config.toml
num_hidden_layers = 19
hidden_size = 224
num_attention_heads = 4
num_key_value_heads = 4
head_dim = 64
intermediate_size = 896
vocab_size = 1381
hidden_act = "quick_gelu"
norm = "rmsnorm"
norm_place = "pre"
norm_eps = 1e-05
positions = "rope"
rope_theta = 10000.0
rope_fraction = 1.0
qk_norm = false
attn_scale = 0.125
bias = "none"
tie_word_embeddings = true
parallel_block = false
init = "uniform"
init_std_qkv = 0.0292
init_std_o = 0.00443
init_std_up = 0.0292
init_std_down = 0.00237
optimizer = "muon"
learning_rate = 0.00792
lr_mult_o = 2.0
beta1 = 0.9
lr_head = 0.00714
max_grad_norm = 1.0
warmup_steps = 200
schedule = "wsd"
decay_fraction = 0.891
decay_shape = "linear"
final_lr_fraction = 0.0
batch_tokens = 32768
max_seq_len = 512
doc_mask = true
train_tokens = 342900000
max_steps = 10465
dataset = "wikipedia_en"
MLP neurons of a small language model. Each row is named by its layer, matrix (up: input weights; down: output weights) and neuron, and shows model dimensions 96-223. Each number is 128 + 32 x the weight over its row's rms, rounded and kept within 0 to 255. Numbers have three digits each.
Before each neuron's rows, "fires in" lists the words (lower case) most often at its 100 highest values on Wikipedia text that the model never trained on. A number after a token or word is its count.

fires in: "a" 34, "some" 12, "most" 8, "after" 6, "according" 4
L9.up140:115081151187078108161149109148096141105166146112123163093115111157152099193083090123159084187171130110142100137114183093175169098099121152140130136191116141080150024150104124117134126137188148057072161182130145137117096153134151132142117159110165139132090198158137112049158098149103094189145102082070175123131153131127174118133118107155133194132172125174134186102147149175134105141143
L9.down140:185142085114148160169122151197086134111139128115111123160147121136059073141086136150174088191110123121061132133136107085150124125169158157107144128114070097127089104143114110107136152141114133183183134185162161142144169189153149147064155076142148148122161109109043157132150132177062127133167086133069130113136157124154138105143116069156065135130146110109109155137150169181165201091177

fires in: "who" 31, "he" 19, "also" 14, "information" 7, "later" 5, "general" 4
L2.up679:109154138153073160100080104117131058126187092132181155139109162109079113109153068099102088169149163144158063160145087140072165090112142163156131119132087165165127102086094163093141136150127145115108142110090184060108106114073141126074162149114125141142130134119150131056179143091058188083120092113076094127043139101145114049156147119142167105094151123155080123123130130078184110109178
L2.down679:104137143137141162074089122108136098140104084091133141143071132148101114153183068106130130118161124059132097141141099083134137158140129110193163124138146158162131162154069138160132155117166136126116077105084122114137109129123107138161102171081166171133135174091194098106137122078049163074084116114096108140052127091106109091159184104134139085105093137129100103154165126125137091136096

fires in: "that" 35, "who" 18, "he" 4
L15.up68:149104147086086101227100159155097110186103087189083119111089118133166151076106168134098095145143104136109177156100082156127123130136145099134096099093098223181133185131142166160097170138123147121123106164137179111125086164144043096149156092162077121123119106157053083114165122070157129123190130115123100127163161099145105066147128145148110148137105189088147116118133172142108141124133
L15.down68:159181126068163164184091162074142088136159122124120056141114119176106141100163152099140088186171114114163092119149114138131136122132164155122118101143151156158154107084127153086121183124095058144148104119151085135099163190097135136147119136165152141127186163129106104145111155127178121116160104138148123141110161084086085166069163138165146159122079101132052115163138045085158084121168

fires in: "to" 87
L16.up180:119116123089108205130099113098113137064150089152118128139089126086178153154133093151062152104091217190084155170090071093138123101129148086165149139121208176135117101142126109163109221131191115202162148090112098142155164132100146130088119078165044092163066125125096136137118166136127160120115053120147091164162094170173103127096143114085141169102133163168090119189147081117162076181189
L16.down180:085134114082161113139091048135133082060119129171144138158112104176194098166085192127147183173136157130158093144097157139106143147129112158101129128159113131120171129215136131141103135125161163180141133111150151078119208154163112136120170154095096159147080135150187205103114132103132067076144144110098115152119172182133107119088135120077118164133153139108136106168107112070104133088174

fires in: "is" 44, "that" 17, "either" 6, "are" 4
L14.up699:203108087094103175094057159157164099135066084131125099110073134085146168131104136170125098117182206106162151110104164113136145100128169109134129154137126138119125172178066102071140115111106122145152131148120086122166077127102126166132164154170108105097135131140118118097146128113145110130153114073118123109144094113164162121085135156159105115108130134073163118170129104133151093122096
L14.down699:148106133166143114123116140119162140118130099121124156111101166140113104173172144132141094193143135113121129102141139081095134155102187156112135111112101140155094096095152153161135166053166124111078202088128085174158081135110146101160128155146152139115075094105100160141086094135110113118126086146187148107094121124125071061168132116096099153128098108138134119112059058146131156120088

fires in: "this" 48, "that" 45, "it" 4
L2.up650:110130090209148105187108124137120117143121067104172162098119190103136161123175125159094063163122098182096101113174117113178092137115065142156122128102169102135167119161126142087173093106121174135132143156126126129137161124195169108119161078127196174167134136130071111079136133147113128152094098149126158127138148130131150087164145108158128158176142149136142060102115120102099163133140
L2.down650:064118138148122130146113138106096130124091156098152113128126148111132176164153102138145114164154136165123180125132113070121147122119106095225098149079092142076137131132105180149172098126136069173141098106180119167135129146163114133111196172130181212167144139152084131135113097109147043157094129095082127115116136116118143143181135146144093212117086105091160106134112101139148132158128

fires in: "with" 46, "has" 11, "had" 8, "received" 5, "without" 4
L15.up41:114104122138143087132092163091188145145145188090140124211090150057138158165143188138089130062147085144117111140125106167150120058103083105102066145190175170124115077083139109115079177129138119137136109169102054108126070162120131100121124123131097208131134120133116132183089112151142143132107096127098125124099116087181089153138120168102138060152102120108127181173126133160151159204171
L15.down41:111128162147091132110114130111073118136112153124131127144126068143133131156144121150124141126127152142073183101138131121211149121136108099130197128209077133095112100138081133117123109087157129061121108103100128123203147085152136088128168090164187146087139154085204149140161101170116137123135081114156132061147125121154135085152107160167144154179114119182129119064184152120105082097110

fires in: "they" 46, "he" 12, "ohio" 8, "she" 7, "you" 5, "it" 4
L9.up39:159147148150091113186094139090117147100133122177113173133076146155116137122151175061137113148090139098140101033106130092075118120167167132167147105132128105169066112062185127144127092105119143120127130167123106111151050145071146148100121154115093135122130160090149055119156173175159114084121077117116117160097120141060135096168154128091117099118129070115096174137162059126100091101141
L9.down39:113138091096144145134092126119131092136147107134173120114119131157125167074134125078111123109138111138185140178098082133114157117135174113112181026090072166109126145128105191121122161105202113111104139122110133143173162129105082153117105152047150145117036119158141114109159156166133110160137093108125110091150150133086116098111111173128126119123124159159157124163169188139091139098085

fires in: "a" 49, "claude" 4
L15.up122:097171144125087147146090109130101129142144104173112129105112061111151111193114190114089128100118114122149150157177180115152118123128054138167067062146108098105118116168144157181092172099124128047150152207077133139121154182123161122059114112111104164163181073157117092150110171137120136117101151107069153164121103112160166106098045101128126147155088060113135120089099146126089155069143
L15.down122:104134163127115150080117140099039115077189134152111082053143082098131061160110143114141154116135116134126111138145102110106141135134121179143098094127091094155085158118131112041123128095145084151209130104123117167145096189088143145141091147114102157174151077146145073129192124127140104116167157173106091174140113144177110082082139151168141147118082109189097183110139144107158120123153

fires in: "born" 19, "he" 17, "they" 10, "griffin" 7, "making" 5, "she" 4
L5.up82:104153150142087099141082130095108149159075124137067184074086169150085125079159119086160118164152148184151104077110083125163109124145099097096109097087119174122116079088135171111139186119130127130130126097104130101185106122052129137062129101161131131111117169168147114135210142146104130073160136130145160108178150135145126094139144119163149111121125117122157183136104154140130107118165
L5.down82:099107103140169151090081099133140105114136144187109122128099163114099102085102064162187160157117130146169126119124124145158097137222172107097082115125155102124118163100133138151046131156075103113152099138164146130191106117139136151099170134136127143182146077139128114137175117112155133145129186122171065136140160089116123095102181122182114114117123182172145106195127067177159148090128

fires in: "a" 24, "each" 13, "any" 6, "this" 6, "first" 5, "largest" 4
L14.up292:154085098110152089089138145160094116108084118148125104118074099162131154189111092101137117094114138163089120190091095117138185100110155119116103141146147126135137132186131098136088066093098116128153112157175131137084131118081094150239112111155112065121076095091058114129058134181061107118156117138044140147132123151180120158174095111148107106155130162155139164142183129082140099132166
L14.down292:155086151123108141132124122144152044163119135172143193146185110100213119162140126143102115161129117089118135185153189067190107137156147105136104136044145091166121128142152178141096133151162111186191141143113150147102110145108121177116151127084160109133096106141098152069109110108183144122084111068156123122111191187158133147091114083147135177142157128107141089066155144128116118064108

fires in: "to" 22, "for" 11, "seasons" 9, "of" 6, "from" 5
L15.up704:098125205107158063091097161089107119119133105196079080107106170137225139117149100108101177052122110099193124094100164133118154058132126129150129139073129125114071159145120143166126112120106120178111061145087088110142161112160098097130142089100112105128143113089155074106145122113136160137134122092097126140087142054146099105164107154152090099110118104135146128129106103160103096094133
L15.down704:156165066108131170140127103117159168133065128103128109084147115119192089098131079129144163155107105121147067122162100127113178161184149206113131086072122121231119103063132090177143158128146173108089143121135073103087137180114125103134091124132130086210113092120073104117064167108113070176117133129119137123197120147143150150106142100070095125146133086151138160138084147140131071096083

fires in: "was" 25, "is" 21, "first" 4
L14.up792:150123167102094109165105169101109113133130209209147171111135119147131136109163079140127064145086095085183157085145134132156127103204147110136151097127116197121117127174151120097149134094146153171107097104100156153118150177124154125128116071159117098115115098196126067116110123100104085103138125066148138147174136123166086106123129127129161129140143115124091184143140112111146128142155
L14.down792:100085129177139113063152132154055131170133126166120103127175153088143111104148118128161185126107130138054153093128127127131168108118118117153166105118165029079183153079145141045082136178165175110140139175158125125111142119152102147113055132168090160094121140163124180172122154157163069160151199177115137107100148154147140117112097163162131125153114179115147090172177110123127149143084

fires in: "first" 33, "the" 14, "this" 7, "his" 6, "last" 5
L14.up401:160127140140157135143189150131153162101113127151168102154104125113134126165141159134132170137157133144167096188066073155213124145158101130167060100132144120122102144182165112141091112125166082148176108125133112152106130092107144141143164072106115148151130107129163172145111040182141104154184120086074171121186147089160163162129106108071145068157112090089074130134158128207165065135159
L14.down401:086150137056100146096184155196133103094139116090080134139160115115132093127167082154199066150107128134091132217154145073166141132156163154063127149141131116095127192120058087123122173173100165152093137102100200122116090138118109174110094161139076142116137108149138096133116108118190156118127135114145084094123121177111138141140122120106137203112124148102169085123137139131099144170130

fires in: "he" 43, "has" 20, "had" 7, "again" 4, "only" 4, "both" 4
L4.up29:140106136121138109114081141157168104087104074149143118107153121170136106121168069059168113169130114098172040145110096187061093106113126148136034122167060182170131092079136124084093117130126137081189106092178150080200071078124150184083124136146133158180146132081092091142108126114131213129165111090094123079106157094170144180104071081097151135141120143114099131145098127081122133101144
L4.down29:118148127149081134131093171075099125114128131077181109110054130113147099192160154199177105175085144159186159117120142102135171072161135149130092042069148151204134134080162120078112124124109111117125115126162129074142128099169134138134177084080106091142131075080107083157160143109123154082145072139118147110096162134141085128166187139133116108123155071140116121166137175123141133070180

fires in: "she" 37, "is" 8, "a" 5
L9.up809:172146170109064141112037136116094134148121120144103130102064129078193102183142119132119158147115132090067129172116110199085143116110104033107160091156126140140174159057115166140109105105144109122129127107074177145122146086129138188079163172129134136124177118176100131097119155086152123188144129086095113111146160173118159055174069139088127115094112065115149153145088134114129168149110
L9.down809:126170135103172140070131044151127142126133090156154109108077132166164058120107153124138092172166143073209133143123156143142074150118049123157145146116114165118116081075095121066110078147132196181068163149155193164131069120154110129106144108071158200190143158100156127144107132116131121169137084130050136113128112055131125152128141146101186039086170155103149173128142139102163167150172

fires in: "it" 34, "italy" 8, "item" 7, "british" 6, "italian" 5
L4.up208:067140114159152161148096128103136110150134139148168176178117156142127181114139152082176098130139117119153123136141148095102123145095172168146116126096069085139113129132118179168139162074072134113153122180099136182154184132151109082143172117108155132146124040174112148125162104136108130117115107110081029145149128115115158128194097113171133114103200138153124104143135108080131070148099
L4.down208:118119119127119155123116089135094146159071118110150153135055165142131104089193163123161094142106124124158107172146152104125156061110179178089119112119161098067153068206078211087117129088093112175121165085153187108163140121154116135002122160188152138101144085172121138149098076141084098156168138193136100057165161130125135101156108123161142119127115107141130128159098110114114118147125

fires in: "received" 21, "become" 10, "death" 7, "across" 7, "finished" 5, "remained" 5
L7.up578:134122123094120102195062176142109114144068125088159125137167145156152111124129156152151165187091106122151089172130099184108161112152114071102124129083078136197148121161097143128138100096127130107136113100142171108111082100117165090125107102072093156156106139085122124133177177160141136106143097109152107046103115164096128145068111150112095097104135132126097164167160089068077188131144
L7.down578:116117134124198193088150118180150106100133091132134084131139137103173096088106107147164081094174141153098136118176178137139078151114159157086127088106111144122075109095098115115133146158140158137095154170120107079091180132153176111094158161113137156104083139180123151183093068131111166119068120128122186177107152131159143098190133130138124161143172065192122171113113114130148145134132

fires in: "the" 16, "is" 12, "him" 11, "an" 11, "his" 7
L14.up317:098085117239120160182120072134129063095151109134093104115086139150166101115106100131137108204142145145084130184114121110166106126118129147112095136079149128139121165130111169135135116122074118155124098131161150141152124170145089176191148145129039076174146138131076162136123118149109097105140038066149143110175187107143116106121154082164181131117106182101180190153140157128074127137158
L14.down317:093155132165120117100119134153080141145126151111160090087131095160104141035152158102073110166137119129145132127171112124120116131135056164168148149143174122227104135118180142143161115082152110170155182103117112177124146176082100104117092079140072120104161180174147151072111078120153150147124147207106143136095106114155118140138156100064112052145144139127136140118132046131132197115124

fires in: "early" 21, "zaz" 8, "avtozaz" 6, "with" 6, "africa" 5, "african" 5
L4.up707:178114136131132133106175077094173168126132096115138131122125120108115133078150136152094112125112152118177180141140139138086135127067088123182153157122113123138122116123124059153085122137110088068130166171125095124086131104134152129127183098088129160141092091065080104192160154174048092131177124125114146133074097117095133086114151102149093109150159210150171131117113076064138165120015
L4.down707:138183144105087132145116123145151109133135132133149126127073112178091057118112164114140105161136114102130125155108160165156088164173143164059064065130075121109120153076138141119157180138168229142161107058123123170138126119131093074165126138124139118118169123149071146092107102097189107183070132095107090109185154188193148191149116111134082136124126121121115122192171159158169080136171

fires in: "a" 65, "apartment" 5
L14.up706:063146127106110089173111148128107128126123127095068145062121087101147100165103125102151143111072106115106130127144114080097225140152111134146132122157131163097125110166103163114100106136079119145125165155095139191121059148126180158142149131091147180123166113148136093150101098118141138142147148128128153163137139213126186106120091119135145153121144082134175143078078111125140167108156
L14.down706:097188118126191113089084091136068128088114104103136105139140144160095127174138108140129134112136117122139145102120110114152149130115118164116112142133099111109116117182084166147075127072096150120133100170080140098118150145236163177124199121063151080171124137122092100107159144100127075093192119139148104184130073154142067115140081117158125150161149105113115167117120119078136162163151

fires in: "of" 52, "to" 19, "and" 10, "on" 6
L12.up429:094087138095107081140074155116051125130102134149143176223114140102124147092112143119126143063115200088155116177123084113117115096140112155144102150141132075112127195154133129144130146112179099093123122090153169045162090128159156094152145136080109097134144109097189110110127090172137104170101173091118144144148094137081110144136171112124098140148162090077078181121126134073125136105157
L12.down429:139087142124076106099136104135107129159109104086139108085130138146138070086107098088110159135137125138138149133134125140076189132069102105089122097190114123120094099143109143176110132122126090196118173136147162105166143158164149051118150108138066156165123093171122191186100130146121171123102138098124102213071151153051116097146155114136113178117114084133193095180115141155143164129176

fires in: "for" 25, "on" 25, "an" 14, "to" 14, "upon" 5
L14.up67:166130206124083099129130117165099106179132082128112141143125080086135139122145151109102177139089109118144112118122148096160183061140162190119092158111117113095099058180169176220120172058096110140101123158147100156129101161149137135169161135127079127174053132120133141134090140146141155126159099069135111102123100113145090142134090129106063135119144136129089124106081178162086077193102
L14.down67:137153110066131134115168123154124135127136099133105088117182135093132122070174127139102101142132100170085153126172098158124133131132120062137094105090160139124130166132085163139147098141109058156163175123126107041135148052150171179125070117151147129107155075142081151120139085097105116093170161126133166176081086194080139153169112094161144120170110117142184149153112091135118170137167

fires in: "to" 55, "each" 7, "of" 6
L14.up271:184164113052129112110124128143141121135119133054148146109089133145198145125127107145090190136136145101117147150115076140144196079128118145138118117094178177111153078188141106128117098150153119143168145103095100177157149157125185142114128091168063080137092116086082074144132108129121171124175133107146166128164099096178179152141125150093173207102099099111107153059151146095161069076127
L14.down271:073125123115100118138114136142174166086164125154087129115104089124176124157144109105110102172127168145167072090135095122051105171122143143082137125163087078114002101156179128135126154159056175104132118149137094141167139132193137167093198117109068126085128178128099132112125170114159173163143152174123135158100128134111127149120111070142128163166094104118139116150079103143177096112166

fires in: "who" 27, "he" 12, "later" 4, "john" 4, "which" 4
L15.up25:114049055108094108125098136107095110143105092154145141119106102124117140096150099099104113119118109136128117117131085123076145131086148112112147099100132147180130135111136136102116142190164117190163094088116138103092159166068123152149141165122153108069113126136121079105105142121160125106048071065145190095106130153154112128067137225097160143091055136108139101108199124101114123101140
L15.down25:121202186113182107223087155159136138156145132127140092160140123169108181165099143177114137072144099181125095103110133140155104091108157140141096131095124150152088167091122113103118096118055094181078087186140124140140147093113129101051116113117147138112167130148124086069121174136182140123148135155138123070137090166109116169123127071132128143123133155138095051189105119130170108121196

fires in: "years" 18, "year" 10, "of" 8, "november" 7, "december" 5, "mainstreaming" 4
L9.up385:125110062182192112165108149102175079111117112102136128113110147149126079181135130160073103150106118056136127102152097149140135165101114112105159123114166120085185153145156126131145106031137152199132115099137112127139108112155145132138112057106150162098154151119077170128128160099146131082113136080137121124110096139195149217108171158095169115123117133161179125122123176229129119165093
L9.down385:164182144096101151092160109171117125113144111159139109111136104134143140076088081137164109125147100129165095100078163110127108097137089069181182150129138145118110158013143144104163132145120168104111206108120132175229094118143116127086124195173150134165059117204163112144076070113080108160120036126081145143144170135081127080138081036074102137136113131126149162128108127059153149111140

fires in: "of" 24, "to" 14, "black" 7, "upon" 5, "despite" 4, "with" 4
L9.up883:159105111156140149103128139172152117149086109148113157123181180163178110140085162123103087179133219137144050115128127161131124151118197135147119104178140148135108170205207094110133125119112048120118116108122133146182104165094195150159187112120164071090136119102151172084136146120120133106071126139077125152163097150110132137078205126116154158171197136138122105168099103109127124143105
L9.down883:123111125123166066152151104131176142130208141125163132169090128149091181173186117100108144154167057091164175132203168133101187103103052150109176107122134165107121134149099132143108114142152158139095108085145140086135135120201106091110072144082138168113145130127105088181149146083158142144153135123174138077110126131122187098156133180143107118146124078150135101173142142090179189215131

fires in: "also" 43, "has" 19, "track" 5, "trade" 4, "information" 4
L2.up42:098087123170092198066118154144141139149158133161092130091074092141139092190177103097158134162114129074128161151161115117123177116177141229090096141099151144113148119139139117129125134139157213110129105152169126117085079164141123116082115133097139141110171129155163124150124137129083114113110098107119065099129159145120084084118190092104171093123143147135165091199137109101184156088145
L2.down42:116110132122150154094122157104128116142084118143102180065105094117158131130162081101180135137118132053120229161143127116128141154183138187174094151101127130112142150192070114108196126148159150084120131109158175098101089160113149087127132129125173140132162142156098093170113157163151108138121054109147129086157124115144119084140182125057163165155144159140132060163129144126187161153119

fires in: "same" 17, "next" 10, "missouri" 10, "a" 6, "texas" 5, "each" 5
L9.up602:086178111123100160178108112112104114104175083122148146151113169128113149095132137146170106116129183095129124099113126145157164107126112139111152166139110136145151082118159124145106114219041109076097112204171110156127058120082143112162138162056125143111099138119070157062192075133096110127168139107070156137149090133191146112170149065137167164118136166093180089102117123072126101128113
L9.down602:097120178167173137146167130137119183114103175134139128128067096147098180176126163167129172166097123136113130150141082139115175091136162142113153157147175131121126182159136113052112125123120138175128114128064112130125141148141080152116158182059077100139128094171192143080189113132103017122143081132111087107093119100113115127189112137151101137124149104089119082133154132168122118102102

fires in: "has" 60, "have" 20, "had" 16
L2.up115:103084171169139201127110138161191117124108068167095112071083135096162073085088122117126079149080143138196132147147112211129117150179186168128092125130124140189149092167109122141087128154093079138125163104141162106131161167125154122144141117105126116133169165095155149158116109114135129108160059115092091164111093127152153128121095082140107093122112132195099177153150107135144130085121
L2.down115:138152130143097141120076120145112103105095074173120081081089125144098114142112120139132120152076133124125173167167097159179098117146160120129096052114111115146134094099106094091082144140089099148126152113188094056128109173160125126131157138123101124138171130143126160178143079091115153120136161103124116131104088134151204115167076145180137123121110214148131129169145097160120148133119

fires in: "world" 47, "song" 13, "songs" 7, "musician" 4, "dubai" 4, "hyundai" 4
L2.up343:072150130110112148175150180195105121080149092111145088121110132121117167119082060129107109112092113070085149182159152151143122099124114084148104136119156191076099114152120121158139076139110114167108146110142080080133162100145113178107100121177118131127178168232165157110156059166115144156167082098128080100146141155140161161134157197115116108179123079162086137131102139158176127076103
L2.down343:143148136163166203106137118186071090110115169102155099133107087132114071077067113045136050146116149152077172137075101110102066104147115091114087168138141175135124137226150114091108120111113121143130092150134084080183124042145138162082108108181151123150152117129105109114131171104084182139129127137181085080154139147117155114127095153123150093132137114146142096097160097158187120090115

fires in: "has" 45, "had" 39, "have" 5
L4.up101:164099146169142140175097132167129194151122081170164166100110147134130141140138114129177097077080114160159091136098076115147120077134145173167070140102118079151127123102110120135129132130123119152123154115166102129172091116178157099116135091106176097153111114103118122152098085125048118115188130139141052169076090105158106136202121142133138130114125101101163173177163100090153138136100
L4.down101:160131180112132130165040104144110146132048129134140135102133142122132166146130130111133097114097146129151134172111114183136133100146170137139105102149150146097167170051123092137117150130089097083183110111116110126169127087135103100066182155145097142111106078134120090130130128101107140080105127164160095129107168115193090135136076181110107104134147116147147166103087070135158123119079

fires in: "was" 75, "being" 7, "later" 7
L9.up569:068137171147133124133122085131200127070126105117190136147127160174196102097113194143141070129111148087073060134110121119086098122162114140136133132103204133151045165114089132082100108137170115184101141121144146103147183120147133132110153139166096150204104182143134110122079216119114057122076086142058110131125084092156091167107109126063124120111127147146123119170136137092143119120124
L9.down569:137107107112114125109207103084189129090127143112129133118116153143163105115226132083099111162137107158083172115133135083099120117116118175064135078160143059103124095117181128165149083130108097101170104099123096156085106179088121075187118131146099115074104127227156142170132142124118098079138167091134133103125142162168119147103164102118161122177189158153114128132140121143045146131139

fires in: "during" 19, "round" 16, "found" 12, "founded" 8, "around" 6, "foundation" 5
L2.up96:078092124129166119094077086189157105129161145138097151044114168103167186106114140122099138158118056152124100104080125155055063156165163095118060159199111113164070099127133130188173187067102112084149167166119140198092096137139128091072140077140133107146139124143103165089142171138156099161088112102105141147136162143097180144209144149106138090146109101160142106142154128105118161087165
L2.down96:128098125137100128080094119182124156210117109094087105069139069117161140103105119102100119143084129108077104160077149083106082120155161131135127080166173126149114110129128169152227131108095171079154189161125143184086115140123128097095110096143123128141100127099118140131125156169098119113041141124083171164142151111114169167183122129121136125154096143147104123106136129102176106119161

fires in: "in" 42, "her" 32, "his" 4
L14.up511:072107124101141134126154107150156128156151079152123137084160107193125211169137085084061179171121166137088122171138141121139050150080089083130175117117223153099113120106128139168101103142136084120107153100104159105153096100143100136103098117056103140088089157153103172135102111114063109117132130075107148131135146168058122122129153179144175196076075130087138154125143123065103101129136
L14.down511:162095114114173140066102168100134095130079119169103129148124187140161125139112101166119084168102185119161119148112189089126120147121137131166112160196138151110046159113126169111162106075167164103110160083138125167127073097113113202130097107100132079084105176171113135129162145110099079128073111115151097137107138145153119049157142135131088164141108142104210122135109103066096112124125

fires in: "usa" 19, "african" 17, "africa" 8, "teatro" 6
L5.up309:129108101098201137161134120133094195090152110177070145128181088147120134139180171143088088189115130171070125142090077140127199130112148112124115109124132166193149080160123094164106106166136161147121166127166133163102126163095138151096115140153192146129088134035068075155122118082125141115112135070123103074135156133117080039094190099161119120118114105161130119110073140169111071132074
L5.down309:110117191114108140154091119120128133198121103111113149122155127081092117111089102069150139110148149104124112086138084065089160108129058131172174110127106053105105171110156155130131133108116110132144110109096177135072161110126131133158086107083066105141203130146111205090121088110101105142137090091062138122052089113169127146107079104103140083151183133109157113170132086065137115120171

fires in: "that" 28, "which" 21, "society" 6, "technical" 4, "cemetery" 4
L12.up475:102145172083079136146135157132126115088098159065143168101108215148189168074141057110095045147135144113117137095233106077210088173143152174112119144153158123105131104078065153124125100128118150136083107194124104168134123129140071110128126111087136123144177144165125112100113126100136131165105132097125136087123080109114142124100119127139159134099162161134081124127086159151147133127126
L12.down475:153161107112120159137134162058117096118118171145078121082185183129140078131145132067111157147114149133148138129175170128070061174072131144094120109132112089184163104107152181109123156146134119139174165103172155178139076175112127147152089128134114117111108111145134140102075134141083170087154190177171120175171105156128087169130110095151101127102099200105155110147093185138089135080114

fires in: "various" 12, "southern" 10, "species" 9, "zone" 9, "of" 8, "number" 7
L9.up851:102113152189100156144150115114152172098146111157215124071152150117157129160128110129170131126136184141104103072133119150121140113125152172099079109145078084158158170109130151152167145086140093082100110155089018158191120124115076159155117105147140090170094119090049143145142157144140109102083089140157127174143121138122149145101107133154114150136102152136131100094136133158095049101177
L9.down851:121035126130143139116172129147181181150092135142160100099091137101103105195125142134126105143147097108072106134200152130127164138150150087164141143152155106096102142142102142107119110090067194101067103097120110138069084090075159141146130126144093127156144142127120135113073148152107070173080050110102165107145120132124145116182133190147120114102119162139169095124154095067148137154091

fires in: "has" 33, "are" 11, "were" 7, "is" 7, "https" 7
L14.up63:205119095078131124125080216112180154078135118112152110098091157136109120135107172132128143116126178158065112156110109126093122129122139081142142134111114116143154098131114140125109110072091169118144121102151126092219096122125155149183079122113124178157128146083102183127125110073181178133126094133045128139188127118164167148137122103118110059131122129158195170190109146137154096109118
L14.down63:125176097090107131109139183140123104085150172088132108105122076187134105155124144153152130075109149186119133088104099124126159096167141161070118121166114104124158112113079070124107040107023158128088151208141130178112080119124129093111121160090127171147100103174140102146168165124102093150107104147151154127172123123119155126075115154125089139081117116107160135068133096128086104176100

fires in: "de" 49, "before" 21, "death" 7
L2.up776:131179158125148130155095083127084087112136091157166066122126160175093099188098121089139116124147127163169127124140126116070033104076120115106062126075107169164093135102118162161128201097118150133128118109107133032126090092125111155081104086133109108129087191119139179115186109155098104164089138146115067114161135144090131091124081122131159120069107059102122121129129119103046098166150
L2.down776:150130116091133068096134046139158098070133141153188084124061140111138107158123084190148147093129111086134131124110119132116097132129137129084052050098131191127111176184135125147132152141158126133145090111113090140183115137135079170134125090110121139136097041087141125113042166111156186184100124137114096194116171148128170147153089127132066146138081099107099127156084149131107106109151

fires in: "was" 22, "is" 17, "4" 9, "are" 4
L4.up240:133072098107155107152151113120136159139055185123125119137121142169135106143103144101142091185119152153159078145175146103108160077147155109155093119155186134121091131085170147086070153116142179117087126111161137091142144173143167123134177132102128144150133151153083092131087145114051085118123071121115162200101105140169149146117106104126091103087171108134067146088149196135101093134140
L4.down240:161176143116134107137164127119149132165099108123110092118189093142066116170139152148113183127135131108121186086063091158122082150156131175107126138106120096143044178058139164117142133171081125127194110094137104131168098158128109136131080102156149156094144120134143118095104157111163142143101192179116054121168148095149145119123200156115111127164096158167137136157146113059126138128120

fires in: "in" 51, "of" 28, "for" 4
L16.up22:090136151114137169075164124127147147122171121128094148117091115105167149067110162103050069141146133146150129151167123088138104065114129113094095140162161180137095160184126115159163165087158126075092062093167132126093073112176105112131089100111173094121132110127126150096105175125154146149060112114127109143109120105092095143181113179158145185090123202125162155072143160081143125130081
L16.down22:141049099185150082145172118166089156161131141179064105149154150135126175094114054126099160126099108167143173145092161144171150082155093111150136159134133095097126160112144111064131082114129100117147128181133109144184144132119129129157103102125146137099096110166129095178111146136219176113200150137103120088129168177121126086135167138106101075101133070119127142175151145218107130145110

fires in: "their" 43, "attended" 10, "they" 10, "attempt" 5
L2.up637:075179143115110111163173122142152130150117122160095145082077151136151166072119111096136164124126074151160097156117103126151084122119100062180140123107095154132106126182168143150142143158176138110112105101152180094104160198155137173084183181121149083111154164132099119110169167135081148176114102091127168168141114120155171111056163159103196146097185122122123142161066149060081111070158
L2.down637:134125127114129172104114163167090103143134101170104092127118098099115136068146124111163164147151103141193074157121105089139088080171088156091135111082101174111130108110130192131135124129134139122132107092135126145171160112154109113118140181124186128110172188156095118133103116113114128149145134159138120118122176139062183118111161104144173169127129113105161138173143154102134190127238

fires in: "the" 54, "a" 5
L14.up458:063115121130114093133131080161121126174164129100096115076134164159116136113082146056134155052182124133111078186119117119150160153129094158197099166123143172139154144113185101133095157109110164144110172150110182122167083121153109100143087081144101097137187179189137156126161053127133090181196132147124176143117114172123155143127074114086179124134085115114092106115036104113079129192143
L14.down458:113126157109103124124136147075169131164148094064142152150129112157146153126139138140209099148089118128089121129135101118160161115135106144142167172128149096076125120073098108124107157149097095197082134152165163147158121146199156135128203142122149095138205138133150128116179133144113077088119104159163117197169128135226100140177157116163119140076141132180161181168127110158147159194138

fires in: "been" 28, "became" 26, "second" 5, "become" 5, "was" 4, "secretary" 4
L4.up217:081173120094128127140112142136127139098142182111132121127114090128187024090116103095120124042125183124126098169139138085027084097128159162073093102120118092160088142135105076108113142115113089158119083169142163114171143141108120119108042101162148108128109117112161082119146132162157083135114117139133182142138090138109151090100136130172158076070127076150152117167142146123060153140159
L4.down217:068095173167119124127097107100136189044170143098139075121146151129117101084053131158115136109160159102066109148128137116018126085098162149127157159126103139121146156111176156112170093105094092110117078172119155145178109189112144150102144166141148107105146108145081116140088112087169179090136132110063079136118123109136087139133158126179119079117151138129146088132120159146069128139114